config = dict(
    hidden_size=256,
    num_attention_heads=4,
    head_dim=64,
    vocab_size=25003,
    hidden_act='gelu',
    norm_eps=1e-05,
    positions='rope',
    qk_norm=True,
    attn_scale=0.125,
    init_std_up=0.0275,
    learning_rate=0.00155,
    decay_fraction=0.56,
    decay_shape='linear',
    doc_mask=False,
    dataset='wikipedia_en',
)
MLP neurons of a small language model. Each row is named by its layer, matrix (up: input weights; down: output weights) and neuron, and shows model dimensions 32-223. Each number is 128 + 32 x the weight over its row's rms, rounded and kept within 0 to 255. Numbers have three digits each.
After each neuron's rows, "fires before" lists the tokens most often just after its 100 highest values on Wikipedia text that the model never trained on.

L15.up233:162122119148168139152128185134157088125128136165105123064110151075116102078171097160147089140150115174072133128115142142173107164099081196122113136169127136075149112088107150105051126140110149144077158142083114233131138172148132167175142165141131075130133133112130153125097124166053088180113093109106149174149110125149114114142142182101153119132080139093135185085134078103047141157178133124104113132122094131155166199153106155145080151166092101085135167175161173071084120099089120155153094159083083100117153158187155135111137142120079107151112098149081082107106170143168122115
L15.down233:107080134095092179155164086109115178101105085140100156167156109128092149118102168077142180132189125131139107147071145117094162094140096129128140145137132082123170104098175078106147129176189137100202125105143196175116138180153101127123143173104166107144167166126108134139124129078130147143099057109087099168070090088086085124114144132145101108186112061059133110075121134066110136074094163142164122152105171198098167128085120226115119088164107186118101072126169126146136135109125133113174163145138153105108102108108083118082075181139179130103118166092129153127153104177108162101
fires before: "0", "1", "2", "3", "8"

L10.up480:106145134136079125149167119054176107138123155136114119095165134110112074104166127120104142147080127116090127130155152182131123099164178154148137181104186118139081154104142117092117110066134124134148174172160173160112077195093188153101117156130149126095104108088116128128082104111156142157102186153144173121122083201150136130054091137111143099094126129118161126112146083092060127130138175065114161110141120107074146104041110146089088138089197156132115116091175139072137129088088146161089132126149073123102095120135175111127139139088145120095139106147115119127129012156069161166
L10.down480:187168129100140124086136156127083067070158085047096182142131075162088158079090101169179075114119136118118148096147137148132110157084108176121185140127111134120128109136152038125121179111116120129126116121136086118132087103158097148133164098123187127169163148156175116121150177162081134123144162093165118109093171085070119189135117099160112143167107086110096131078144178170127133193163082118188067173105114131151102114173103126093101148144064139123184137137098179155118087115143163067133108146146124176153100107109121204134093180161141135163090079152148129080115169068125136139
fires before: "1", "2", "od", "°", "ed"

L13.up473:065135119082103093161190132143104074110141150124168076140109157094093100166119082114080157102098066087117148100088140109147136104231186187171144155116074130123134157115100137089150156111133128167123109124120152092123141200130179155130123085111133111154131114132109098074173129094109189116185175166183181042124080133167146121113118182146153032142085127189110145159108100102128135119159142189051152130147157147095097108139089173113166143115128190102162080078105074154144108084137116109123068102157093154132115148087096074152136094154160116130135112158109094113109100166147142121
L13.down473:108118154095094148178133137096142149180150089176140171146125196148116106132138106162101127129105119189100136090096177109190125107157128187125109150052102133143174141126100131139111153138108135178108180157155108136132138190112122095187123122186146204083095091096109110133139149168155180117065135160118115096119156162129176093139117176122166103203166131124161096141089091103152180147220187086076128190180199150098100075075159250114100120120150109139205176138130102091138156153100173106101105170117143165172122175123114137145138109123148146119144085147118155104157132139119139139
fires before: "2", ", ", "1"

L16.up103:138170115175133151146163129078148097151131137056077115119147084098075150139144162106150066161150130128127144118072115215124194113064080129195085153127167111111130105133093151069118099112119168111140128148113109137138081116122147083107126156097119178108172135068105086105100155095118153121148145144062088103102066124152112135094121119089122169157096068068078146172127127081150148082095163169103115119116149125119104147100075126114106081125095178098131120172136201098145177113117223099119131145121087167129113125144157129108079105126148148101101174137120102153223163122071144106
L16.down103:133091127097148157107126104145154138139122116100179158179057131094093201187135158139189077191163099123091162104118137142131192099060104140143123104113153101062128155126117198128059108144151141113114173191117060123193121134105086127126136151139113090055121158065118110125068158124139134140146072146136127138097111130164122127124147096128193083153102136096133126136135109098085145148170200115111160154169101124116098103147083096146164128092088124121115103152080128137092142148191125086203092117188152119099125144134098046099097055164100110149123127185139106157153162143115087085
fires before: "6", "7", "8", "5", "978", "2"

L15.up204:163182144115128106149079032123197148170200131084139162135100070163139120081126092110114144105116159149131115129061135087130102126160108098199117076150110141139171127161118150083104138171125131070107136195186134123152164108135090107154114166153074148059127140154180152120096094156110101165129127125110124064162114174137139136167135197135171093123124121150088138100104124093153092130136155156145141091230149130135100114132109125183103121189074130140161174188147160068148207114110136158110120097133168160163109166123108105165105096093150111089094142176164118157105141159110168109
L15.down204:152136140193127169147112120135093134139101092122086112076089125130110086197156125100121128094139144139121167104090083138151134142140140109156130126139149145111135102144151178109131122164135138143137152127116117146113127061145133146119131071114111150100148119125111118129102129146123100121132119118134140171172097120075130112146137191111154121130095134117116170086076130146136129168198162159129117120219136137197135031061142000133130119100140096151096131168104145093104131165178192129161120131105118072112132150151122158103127114139122114100147134151150139194170129099100255150
fires before: " | ", " |", ") |", " | New |", " |  | ", " |  |"

L16.up267:118117147109164102116112154182156100117133132101084182181107093106118150134106117121124146108102170138108176126161109141096119134208153124157130132175102148144155180054197162124177205107114115134131138180111101138094172140098066150092105146069080115155052138132170151102084136104122122164101154130129099102129077122121116096137127201054171157168149147135152190109158084126079118078171125147152122205152093110117144169110145166136136114143131096074008153111144087116099118123106173119140145157134087097172107088113105143108154057082139180112102146176115098133142090112111149111
L16.down267:121138168120121163144110132121141118124108157118142122146121113123122101124149124154136105140121075105153106123182129132088148119128113097120122095168170119105146116131109122124127126155148150149120148130112138095147121131144132091173127146101097139131138133124133149154110112100098117116129143116151125102099117125157115155123085105145157121140147255171122160132091134146105159110049122111124134116105149131138103162117129223093118131082129137152097127110111152138121128163143093120113159123128111143117120148137141108116078143104105148123139103115154148142142101113155101154
fires before: "| ", "|", "    -"

L12.up417:040147150152126145175124097156098155112125087122128156087137087147094121110141062112122080102109155150172156162153116162170094069154113112068105149174192110109090106113126161120181137110168170155081146094146070154123138142162108121060150162099071141086170196169099179101091101158150106127129143150180131139150106158112142058083103101140157150110117086100079107151174099092131105091086135132049145080103171134170189185140167142180129138124087095108158120159100133124116140123187075136132123148144105170097114140170112093159131132182128093112086109065130084182124145176157137107
L12.down417:134121105113172161204130075131175101132154130119088141121179108124128133116114161100203166104114156151103149127195135176154132160135139125114104097109203154149169138183123086147121159082158154144151121158098063133126088072124129130168129145075092106078124144122135126098178103058117136098146162116086050162202096122089111099130101135107088122157102119135159140119164118159131160128115189140157107103147119121145108141143141180156148073097131134177162159155120160187198161142110132107059067075120141207111106154117137165127200137112087115140119140099165127098162144143179171144
fires before: "0", "1", " Hill", "3", "2"

L2.up687:126158113129159124145077091119112141200080107088187096064118128102158164111106171190128179133123125153171178140107179105064105122173100118115101057120064166198117128130118149098146142160117062081128101081102127146106102144110111168134105121170116119109191127115154144079102120086108122143148122120064145090101141125134185135153114174201122191165121094136121127130127149100154100160157140129116141147146112141110157133123117150208116153095086055178109151187202100168158083143115169149080088151115112136127116179161138142148096157117147110130090122117143137137110169105102133060
L2.down687:143129139098139102069078102137089112194179130197180077130151144095100139186157096165119165108062135137132158146105116127162075180144099157156126148110114135178127109167111184120133147072094115144116158205139119113079148111137188109122161072109108166149169071148139142170150142176178156118189116110126085163167131144094137145094151138096141121152127174138110139148130093105165071129124164135086201095112020139085183094150108088156173103104192145132101143155164124179091102136130160134143130164162162074083129124136137166165090111082139126129104137151151101159068138143105086102
fires before: ", ", ".", " | ", " |", " | S", "\n\n"

L2.up460:112168110152130165143160147109159160127094115100183212168162118086056095151151119117177106145172074169117132109143123192113140136142154123160184118131096178148165164126169148176156160145212146097178106176130142125111097117114164144118164095150144077169132109096091115167170099125097097138170133151129103141111102151165115145158130149110128132147116154187112172128085155080123167108137141075131102116170114124082136237088135161112148123117136085187138124173125171140170143178094122080151150192122143140130170107136130099125099110107151105134162130175157100165096115120131136187
L2.down460:117097157112103153142124161138046151111156173140173077167152146160136097135134113109172094113139140207128125150190121105149082109106123091142069077169113105166134124074114154130077130178095149124147060133112098090147092118097151092198132205133084156080168148153152115096184153096140117131143167121118103164112097137047158141146183072112158105103168125137172115130174154083097114086124161152185126112113152107134179101149091097125149171152127134112133136113144165131086156149106181164127085133066084168179132112127111161115139175153107119114101238133016126147149179155156111102
fires before: " | ", "–", ")", " |", ", "

L16.up232:147134153143064123143116107115121136165115217116136135090134108161195135105141147080164143118158059137103134141098130110052102095097074108140108135137164161093181164094091205123144169092121133156094136174129148139130164105158141112199162071071114168151123114128066115148080106084099151090133153131114102149121103165113134116122191146124133118142116121134152092086154115114122113067127141110174112100107097127168126183132148139131062103098077185114132129186139128176130211142090168110124173091139093160117140075133134160121087102129058098150110106122166152120157175150093127143
L16.down232:065084127088105082176137114134131113124095149089178103162143101143073173155096153109137161108161168133127149088104132155105212092159108134117109075168133133120187151050161157109113097134166131085132149112142084105150143120093102151137096145155128158107117189162104191084124125107161127137102147182091115113161092129144095107154160127126148155125116134130117102068110147119137129114119139104164094096138129173186165135080048235150114154162107153107160082067167119102086150097117119115203180192120115100115082124100133147090172104121158137116169135158140096157141125140131158142
fires before: "3", "9", "5", "8", "7", "6"

L10.up472:103118169134142135149160077127142120163201156088083191105180063081110140139168084154143107122135152123137150137123128123088129083135186111048209123160110119061095137158091109128122102139148141104134080158131185160136147146157137113125188151173106101115135124159126095179112116099149103125100070127117072155106091110126142113135144151150151168161160135128145102106157132126094152149140150143100136118140140140207028110103100149152108067182122131145059165180095122068120083144163103129127117131132099166116047120163057084122118119097132102165154128120146064187124103112109142103
L10.down472:103152154101148106113150105113157125154107093127129098170117093162083155154136174098165101104108185166179135125174129141141100070134131113151086128116129129136105126067137183093104099103145124131131135121157090076088091113146108058115105141047133118117174088152144195088152135151147124114133211153197132128140121164100166105131203147108122107094081158136086175067162124134142107067147134138101118113076095102170105109169125143098143126115133117090134131093133156137163166096161065072135079121224136150168125122138147176172157119112079194107085132122091095139172146131137161120
fires before: "\n", " |", "\n\n", " | — |"

L15.up98:106132064131206080177190186116132101120135206105107159164122141087153140119103105100151119097082035101098150086080170174095097102177151082141139116098117137161104097133131096115120123094136162169128135127157138164138095183081156062129163128119046106178129064134108157143096086087097099117171125186121137103146114068140160104084121191110158117078171116179139189137114076153102167078134148098162119121127149151119115168126136148140157116134166118103103140125117149148088117151150093096096150125156099139203133097129139123166114128156115100199095140151097128107110143115114093121
L15.down98:102155181130183156132106093144095138142124106087130169126144115104047107121102134080126114078105104145100151088084168167124092109185120102153077109079124174027126094135179125152128139116095085145154113150121128097119130181129134110070121164171089173115177127089157145123139104139173154107120106124129100179132186084123135124119147175126108126135101186141145190188066092110076096156089107138127088155112139091104097147150101120149155174172083093175137083151122137101135146172129111115114067136129138167117103094154113109110150146125101139142092136168068153123203127121135083155
fires before: "2", "1", "\n", "\n\n", "98"

L2.up894:093113120108111149118146102181099141140170124121150118095165150083101097105086110134114153125171147175117127089114170109139116116157076102187082166145120122148113101125081168119094133138098139083140119121165178163191139164111143136128156111159149115155172137150128127146132167112122140149060116072101166088179063131136068088176087144127203148159112158112127097128134106089162122069109145107124094125167086118194174095128087147139184120095065127105158121094191148129108091149123116139200145147170112161132125106104196102096125159132112122103099102150120155205083125049118158094
L2.down894:157128120132127162142073188192067147098149111136181145130087121128202116147108116177123131130102127162164124096173180146145065110179072156152095107116156166100129084187144135136133087123075115080165075123126080142160111154119131088128106130145143140078115157173159050102116141090180191172209099145179167134178143160132117116141179123152099129170153096160163136119149121108148159110189119120143087123135147068127120094130097059167165093100145076092122138130111098104106091146159137120091088112103096073144106162075133130103169121153134121142113139124154146153154111090083126092
fires before: " | ", ",", ".", " |", " |  |", " m/s"

L2.up738:161139086136073213119155131181106118106040118100224089140115059071124138113133096137119135034125096137066172173070141147115075114096068133122070152127113139169126129163139169179164182152130146140140165137137096166117150122148123098158104114124138114152109161116131175119148106096123139140150070121134179084147143147191137103181103147178118124130143088173163132140089154073113147090095175113130134155169108115159132153205075155160173153144069164122174143124135124147143188155136118165210091119107145151183118163145085075162089165122054127107150128163153135150128143127053136165
L2.down738:176129110133071153091082158135141128153117121130138160140107109093086110104191103154080091067083123124145153174150079138136156141091148127180175139152108180172146089186092098118148101152083147127162096117119171141051140154111192165128141129115108160128061125155146080152132135071165192129169119111102064072135176135088084143177128150181121132140154167108110104102151149107104156123072130120141095182138089142110103164154146071161190108101084154110129197095138144106088108136151152176150084125104124164152110139155075121148147071173080138176105136130137144135138141063111193112
fires before: " | ", ".", "; ", "ho", " |"

L16.up442:093130164133130095132145137083129083097115186154091154130092093088115099161146108126172093099127120134174167137036123141128150182164089080139154146116110157113159134127112122116131151144154103181135138155137116165108148194102095115101100105102127160145120124110113122150146202090127101154154101157090147145136132139128219149110090183092178177163124121131168138143108121102127190123161194108154090079141154102179163164117178125089141130140137137136153161160139156175126112104090055173161083117151065125095099171089120128165113164144155120162104160122092111122181098091134131099
L16.down442:163033098153134127110206112108120154222090036156131139162134166137127130058135070137133097142101095097077089107122156113108096087175127088143080128054105198160147069154193078136133112089102088126085169146098145136109127146127117089091122096098063156110111128146159156106167144119099134150126093160162134096140143133063137118164120112176111095120109135136170154168119110148131101171116108126115093097132138130159166142140160035126115179162134069156111136117117141198153098115155081132117104127121117163136111146155117131165143144059152130103079111182139136110164160165131061099
fires before: "1", "0", "2", "ets", " Ku"

L2.up445:159101108141107089144108097143125150106132115118139113164118159133099121103105109137083115040108138113094129152094148059110056145123142141103153078118156160174099141122091169150143163116110172102098134065149120168097156124199122133178138092165142073116164137137084148149105152147125133156110122124116182116156163137176120136133189148158161123126180111134123074159131116139156192125093101109103097092151132081124171115132072171170201151162069151122128149094194122094157143130123188177184098123145089194129128163099104215143155178141121119162097130132110116094061110125103150041
L2.down445:173137072144120124162115158149094107126074155141158158155137130103204121153109085092167158112082152081115140147150190116142115093123169078132165130133156139163135106228126192118130113096056135095160148128139142117126113112115156129124126124157094120137096111142117104150145114142144151139089169133127145106109122127155064162194187140095092101143069130092137083165195116141108115121122071188106149147111123133128160133161125037104162109052149086113135083090141111155148069134159154142100107160087109154089133150153122147098170191147111135094156160079072125122050125080129188108
fires before: " | ", " |", " |  |", " m/s"

L15.up671:084136107088103125156148121121114163114171123151064068077114083136086134093124125063149124180125077171159121119106114149105175126156162159101148157140128114182125175118147103098134131137153102102078113122090173183152153142113168135088139165149133103121115098137130171105129115116140102153087135185069169087166113186116093161099188124170148087156117118088118137067098079087106121161174125182115119162123122142100069146161184149102124141144100206114095112144152059141115100158156128112210078131154126115131064143192123091141088098145110167168104095110093070081153124160149145166
L15.down671:094124171109152127162166129071125166121148127141138170142137163143175170089079143124153111085119075091122059088119144093113119142100103097110089178158138131056141144059134164127116110160113191092173134137113169140133173185153126130130134161131118092189146149080101146113139086149122149112085124099141120078141171161138134142152172145140119147076083135103130103145121104134190099058144124199133084140126177144172134161120123189084107177139113129165081110160167182109162147098130103101152129130117115145122117137132144163119123158190176120058147168130130176111130110219097137092
fires before: "0", "1", "2", "3"

L10.up975:126130126174174144106140128108113186124123156114180087116100090113135069090106125106081139098121123118137116144081134099098125078180088141156129151135145084106073165105090174093098000147185161115129131162155139154112140091178160116153095116128079169082138158109058097145155116139165130143170132149079163121152098097143160093117127139070124203146111133097114121129127118096101150132160131151160162064132104124139122122113074188139101105150109136164128146183073145131120110081153093164107143146170128187144078122114087132198126104159172076136118069088112151189112096154166130120
L10.down975:069133162166209090105147094087146097118104118133063135131122105144164089129082191132173068108107151174139135169168110119185092139083081093122112105174195179119081097127159109133172115111153130158134106145110054173106100114150140169079100129066125137107136118116084124064106102124148125092125142152056125167195105106093126124107065096087113147092150066078085106136122080130101145173145158165147131146136129102130168178130107208116139137072094192118169085116128123151160116109151148151128124080139117133135109104154064164123182117144130104091104125075118149051179118109107142099
fires before: "0", "1", "2", "6"

L16.up990:093085067160060119142225109088136125115119147125107097131137179122142088123105081103114104118130108130121130133047106154159149062113100062154136152120117086108121161159099109117103142195181191176167163131077121107139060149122125108115153169077120089150141144080110181140043124148096107162130136143162145167137090092097107160112147065127155096147123130158110054096114086169128108087120135131068174129130087101108167117135109159121091170166177136139178052096111116101127097139155112120083159127189122138137076164142143133112105170123070140142121130092124064154136078131122109099
L16.down990:072125132102142109148104104124180131112100153108123112133157124112081165146135108175197101109108122129113070118142157104133152138144187119151173118153124230164151141169138111094076146106147137151086148143081189140093118172152094088133112113217108137125102083113133116122157117113085179131078102106158122093159121202086156098111083195149136114180112141129111194114155093076092150101140160106112160138136163091106153183142156144104095133165130063212117201070121128148163096114153149086179172177101082151158128158123113130184161105145144110159084125155128093122130106115173086086
fires before: "1", "0", "3", "2", "4"

L16.up421:113111139121148109114148110128184120112129182130122110155146086140161121083109081113108117163139130138174088146098140099128156115142140154089178132141117112127141138114085169119109135154107211093169071114119191124204152117112028091204132143065101083173160176134147149161145148102123153127139085138128164147146125101165108187159167145099193173137088095125138138126058123080118039126110104138133115094123115242115167133116081147132145069073081182160098156147111190127165174122130144130140132090124095136114140152102128144160028149113108146119154039118120124128176133144154150163
L16.down421:092030133176080156104100120130151162106104131093085136168127092079143168082141134101130077086193117124102132122065135095122162043177112106139125113127170089095175145114122172122070102164179128078174115147151129190125129117177076136124160141112151143096139135151140125134156116134122102106164102136097118139117082136108096129161123127129182121157130189126174113094083088120126097122157139155060079089204111164134123000091104161149087125166036110128090126153169105100150151117123128177139134116164098117123088172134047149119069139126121187100093139140117091148136135126201185115
fires before: "0", "1", "2", "3", "5", "10"

L13.up38:168124132192133148104188147157113135101181134188159122133137144155164110165090099149098122192150069161124040151112149084147100096148180107122128143171145147151163149148132162097090112105148124120161160126139152107125164174088112087110124146115172098142100093093181101099098116116186115128150119148142098117131114147216166101098119177165150151118043115105091155170048160144163120155089175123087133146114155096109176089122111160099155091140029153181121064121129076112145097117219093136118102128137139135108089119171141062162144141127148109148146098143112121093137056019128145059
L13.down38:113159120131113196154107123141178086117154121103100159143092109119095184121112154144094138066161173125128102106139147135113123105137116158115091157098115157117125135115125126212094207169156126132112166081154134190147132125143166219157130106190068130177213138093152151138162093060211180115152089110181117165183117110095131105125118135113207152083144141084122088157147053108137131139144113134058165163151149151083104141126098123175121142176194096127133203143175112124158195111095110045172158153143130186131148176108131130130139082125172124134141141133146148151103133136125113119
fires before: "1", "2"

L15.up261:110157189128119112154109120153129121105146150099096133156146189120070102125067113109107150152148139130107129090178133083115099120097180106165135138106076127148122167129201131178064149130143103121144168134116189154088121187158143128131088171164108066186061114074116128110151148168083160168146177171085152116180110116121150102128121143077144200083148163134112140098096062131148104135129105137160090128109164124165114151154141177128122109131091128125118133138079113067150131209141127163110192169164149131126149227123113176132151096093131147105113168191138109121158166149082140142
L15.down261:149133102112097138137122148126138114136111140123112123128122135114122112119142144124158115124135111119102117139180153142126130157121098142123117123116139119119127118117140115133120120122102126106123133130155098116118129144143111143118137131125121146102118118118140120129136142118133116128130112103130138142130123128123134138140112124111134137143150255125128119119129114145138159139129127121132141155120122108098118135125140181104115135155148128104152144130137160150113141130132140100149134103131124142114130134113135140137137110156114149110143131115129121135138131136126145128
fires before: "- ", "  -", "    -", "|", "-"

L15.up493:118100073124089158162114160138101114093112148103064138145150141127075102118164130093166147161143099141092186149068060153130121121107102148158168121145124133167126123138092094104093143129135101111131161092108111145105113133120077135162134182104136134107130147129108175079106127117103197149092103152117098160142161104111129120081121162125145166041087080132161206118101107064074207148114179103164158079094073194124136127156096145163133094132123188175146161097102105099097104088128108108160150105156061124139116099181138135150132120156095158053164099164089120136180086147121159150
L15.down493:110164106121144166107143127113167143130176148138160128102125128135143173118123112137131110115096133163108118109139156064158132064094108151110156129111117139089154121115108123148099130081119154152115148161119115105120115139075112117097182078153123064121145135064063095116156142190128098109191084069134133128081109162102161112222112093130203127112099094130137112121167153137142124150130147135139138107114108167135119124068111194151101157113130065092124089177153127121120130131168113128133130176167149123123109076133141111174093130193125091119074122147106114171179111099136080120
fires before: "0", "1", "2", "4", "6", "3"

L16.up246:049132146126127095130146166126144157178113089142165115143147158101110140148162090138132148158097091164130104088065124111158075128154227117155173216146092166130139094123162109104125058071131121085072121174130157170137141173037150124170144104135109158093082087075076105141141151118113147195178156163117136041171113117152143105097128180110165112138148113161162090150124113105094185140123129086117137101143217138129099118182173165146083156181159122177165175094119121116109139140156127118133065183129087154109171108108148145138138162126094113152171144180117133099171107148112128141
L16.down246:120121097119141168043124135121172094121119108159168133146128058099115163124161157105170137096134130164112127062090176152111133135176207150170131127103079140069154098184183100118098120109089112134099164150112118113141173137095100099124131138166095148074117107118146125079161134121155126128160157137108171080164139122082137088119127190073104095155120183092145151132060157083105162137109178110099128149131180122073135151142201176124135097169144121136134135151090119128120086142142094071126085127126162125094107159098144126054095079122167129177162149212100189145147142098114094136
fires before: "2", "1"

L16.up165:112104121200120051104142092193131110129098165105139146108159085131134137077122102167111156156180141115108128099087202124104065107169182096153135160161181112169090132145125133165167195101150193099174105196168146128126090136101089068077128166130145143107146143110108165239094166149115225159181144132083086129122141111179153110090118130151114145139071114107123112067100140102203070079131135190158115118137103101115092108113104143188141116134080110105173116139156164127148148152122149139109123159152108114137127143092109145139107143141160110098197122215129152103160131161132123110
L16.down165:127120152169088103081090133198139095099096086097139141146131145146121141168118159135154119150152194108083121153077112119129090077106093093187053113129089123130170110138169104138165132149140128084137181098160095134158097084129082075103117165140143117147145179144204095150137111180158083114105166171158092149135136132050052092153089124102078112137165182041155106129125155160141153181136136126106083103153151153134098169120144000143141145055123113163105119165138147099119173134108136114041110146137142119093105160134087106099115174163159119146131140202142137122100159128098146148
fires before: "\n", "\n\n", "CP", "20"

L4.up248:142088143173099111138106128138172133193164107079148165144169139118076078097154115160104123133178141119168128120088162137108089099131165159096134093094101156140186093104129165158119135152143160105098155118107171165153143146154139101143102149125127112122135130096154149136121125107114138123164173173153145075078058144209185122137150224192115128124151080117111121108137137075110130114141091169152090140163141128179145124157047116215123127183127072163124157105150142030099157127097111108099134152111099126203100123120148129093105139117166082140150139182143083156108093148115162181
L4.down248:096096122132121000128109124099136105126061146116180150133118129148099145104092115133115105100148101148142136096152110058137100119124140124148093180111128136176170127107074158100118137141113071133135126100120141101107117148081148112065109139085181113148143118082142186103073118177099099130158098170160052125086100144132114138156152180145145084079131209109058110164156100095168114105130091165118122127130117124115143111152136000125146129127115106152146127090176091101182132122105098132112143103175138134145127109067193142109086109121081145152099152098149149175146159098095112129
fires before: "\n", ") | ", "\n\n", ") |", ") |  |"

L16.up621:151141078129177115138181120127177114110083134125154142078086095102089105126145127136124073079104188096100148145136124127129050153088144115111102112144166129179117139158107162109125142133148136191077101180127105115159099140136211120088099087120092177105146095127060166123152149133107148122144156166112113147132140111099174186100133092101135080158127090111189156124142112108125117161159103101106127133148090128091154111161116137213113129114115072143167128181079117122111170166119155123066183129194103139158182131096193120106119101077177118103106083080088127145145088127121114093
L16.down621:092139087165059123221111096149155111127139095159126142143144144124147137112130101119137156155154125141134092138139175150088172163130120177090094165124163144123133151129068163104129164119102089119191164100108111123128111124094090090145108128087196116166147065116128164110097138147142144175119127194119169104118160133157139141142122118094083120086150052128147095136154135082172136128142144133037135116101146078052097142129120086098104141058181202127091091119165165107123104147136129160101156096105172156151152162158132131074123113179120170102168149143122106063041160113154205147
fires before: ", "

L15.up536:086163126135104143144144127122188125131146128137102116125131131117067153113122083179155125150116103132121140090079058101086191088130083110158140098154170132100140165113116160110065122166136148124132147147081159106158155149169130067119105078107172126151177131127087147113101087104087148140130115137148083161093116102192134115141123140125121142173100105093036163146165137158160106168057162166097116111118086134138087118137065135085157091100120185143191156136185120061136082101140118077150128129140112153137149129165138069155117141102153076088175084124150149169095161090140154139
L15.down536:169146171103117138129053193143176069179119128121107180185117166059123144137190121106122128172146110157105149144098173152196128117136152121131099113011127181117095132169122108126068085109154098154101100142148123115115123190114106137151163158098107155074124114127170155131132154128175118172174130082180145161094088150091096143107101085112185180092130255121152136142107137097120153129176110154152133164126156127132142108120157167147104137102158118186135148133103113178189113104141141140150128152175160181129072086157118110139099100166110111133119108169044143135123149123110153138
fires before: "0", "6", "1", "2", "4", "5"

L13.up249:135103188156082141146170142144127130188157173186119165125114116094088156139152108137153172181190137128138110130128107118145061105145191142117174106158132187099127119087136115110187111130150149106135065142146185195103115124148129102097198123184082086142078108143107170129105113072104128156093106136108056077132102116089117117130189190114147137147138138140180121159116138118128115177119098159099125155139123146143091106088115158159107114194127115144077150195076145074164085166137108110084114140136078184126069130204111122095062119102128136124146099152127159126119116158078149139
L13.down249:113140129133129105151119118154144153158124100197133096101042121171128154146163160114177094179112103134137089164149095091123101095143107133174161077092088166160151094091168098109160131131135139090118116091185190067102108098174106100173056104157164180131155117154135136168103096146137129110136165143183092138168205164114063145080166129099183052127096133151097088129123160135144104147101156126089134168131172114120139139184116213108153061153138103149114085085115133147116152122115140110106155171173160090168162148087090129174147122171093169157151154118075123164119129159142134165
fires before: " |", " |  |", " | ", "\n", "\n\n"

L4.up851:106095120168133149132144134097195109116102078123092123177130111154105090117112143131087113126142142120143096062095179162160118118160173083127125126142207116140192095123126089071109110172168152078160082161138125145152099132103120139077112142143092077134144080087112166171149147177117129147118125152071141104075124148135162033136082101155255076123079087139117154098073136081137165088144084179060129154138107054121147139100167134140120153164153107146098113116141165149178131167124192068150112132128113171102163147068138145140102079041085117161158104157108151089118065153112142146
L4.down851:135073137137090187135118125089124187113140153112136105192129063100100105167142172145135156099082170117095156081137158169129141095064174151105065168085170145136127126219132134157072088146112136137105127155141107130210079101142125073129097120036132133128097054136097113137106131055098099151124132171104123146096122192166109128154122079070180102164104149113167119107124108105164120120168122095087096169096147148150148105153152077119113074075114091153124151147140173176130152124072133076162185158116152053109162085160087107153159147101090078094139126132141147157117086130066113139
fires before: "1", "2"

L12.up760:135108168165076138191153132150132123143155154138140149082174152090103162151162110151148173106179118110111157178145155059096120072153159141095191193175165170142138147184100108133208123129132135097129096102152184120187103112144179155121175112187154138149121137105115075177091091107150172128149124087152059102136109132097176100135164126110131158145176130123141123139104153108142094176115097176149123092178118174194138107064093162106082114142124136165106150203089125112175059141148181145153150136100097147168096123114084148112127136114128054107188162137141138096106116139138105138
L12.down760:092086207153195118099129052158107139143094123135082067121093123150119103142105128155132107127105172125117119115191136128171121115104126130137050089098156117091111164129119147131107116136156144152099126131116100150049155087134054158161086134087150088122102101172155182085134142138084099104093140128123125106176178147147118116114071130139095143084116245125117158128205086170100113098132144073093108115107118136140117134167144058140156122105105102151073104116124135162129201098159038120088096095163154118133131120149187123181145132088093255148080104109091113139168127129100190137
fires before: "\n", " |  |", " film"

L10.up353:058116126140143120138204142131241153127126121127118171194136135131083154110161105117105141110142107077156162094030177170145162132203112195141085137107182096158133117079081198141134090154150122128090086151126121164108195183167127150117168135152163125163140103102120096135150173112119153115145126084081136116084102153142131066146098188152148116097096095134164124145130149143111132111133136084068107116162152115134158101086130117160150163166129154098103144124148111171120128097141199160096122111179124110131122145116152114173112104156181128144105142165157116120137106102081150187
L10.down353:125159168097103108165147130154036128059132132119152088116119139074111103165140126111194107078117119101079156139153165115133133137117109140098113124128044178135147135151162116149111152121114146163119161148085118112099137155132132051100174072096119131106125156127144143127187097170142110125101120133159100163154158098140121117168119103162133116155081139090162090188106116079136117157130169139139080161156117130197127143104126199102115144139123119187165089131175112127098101129100130104070144136179255147146137057142163146150173126094138096150149134148098094121111129149060098115
fires before: "1", "2"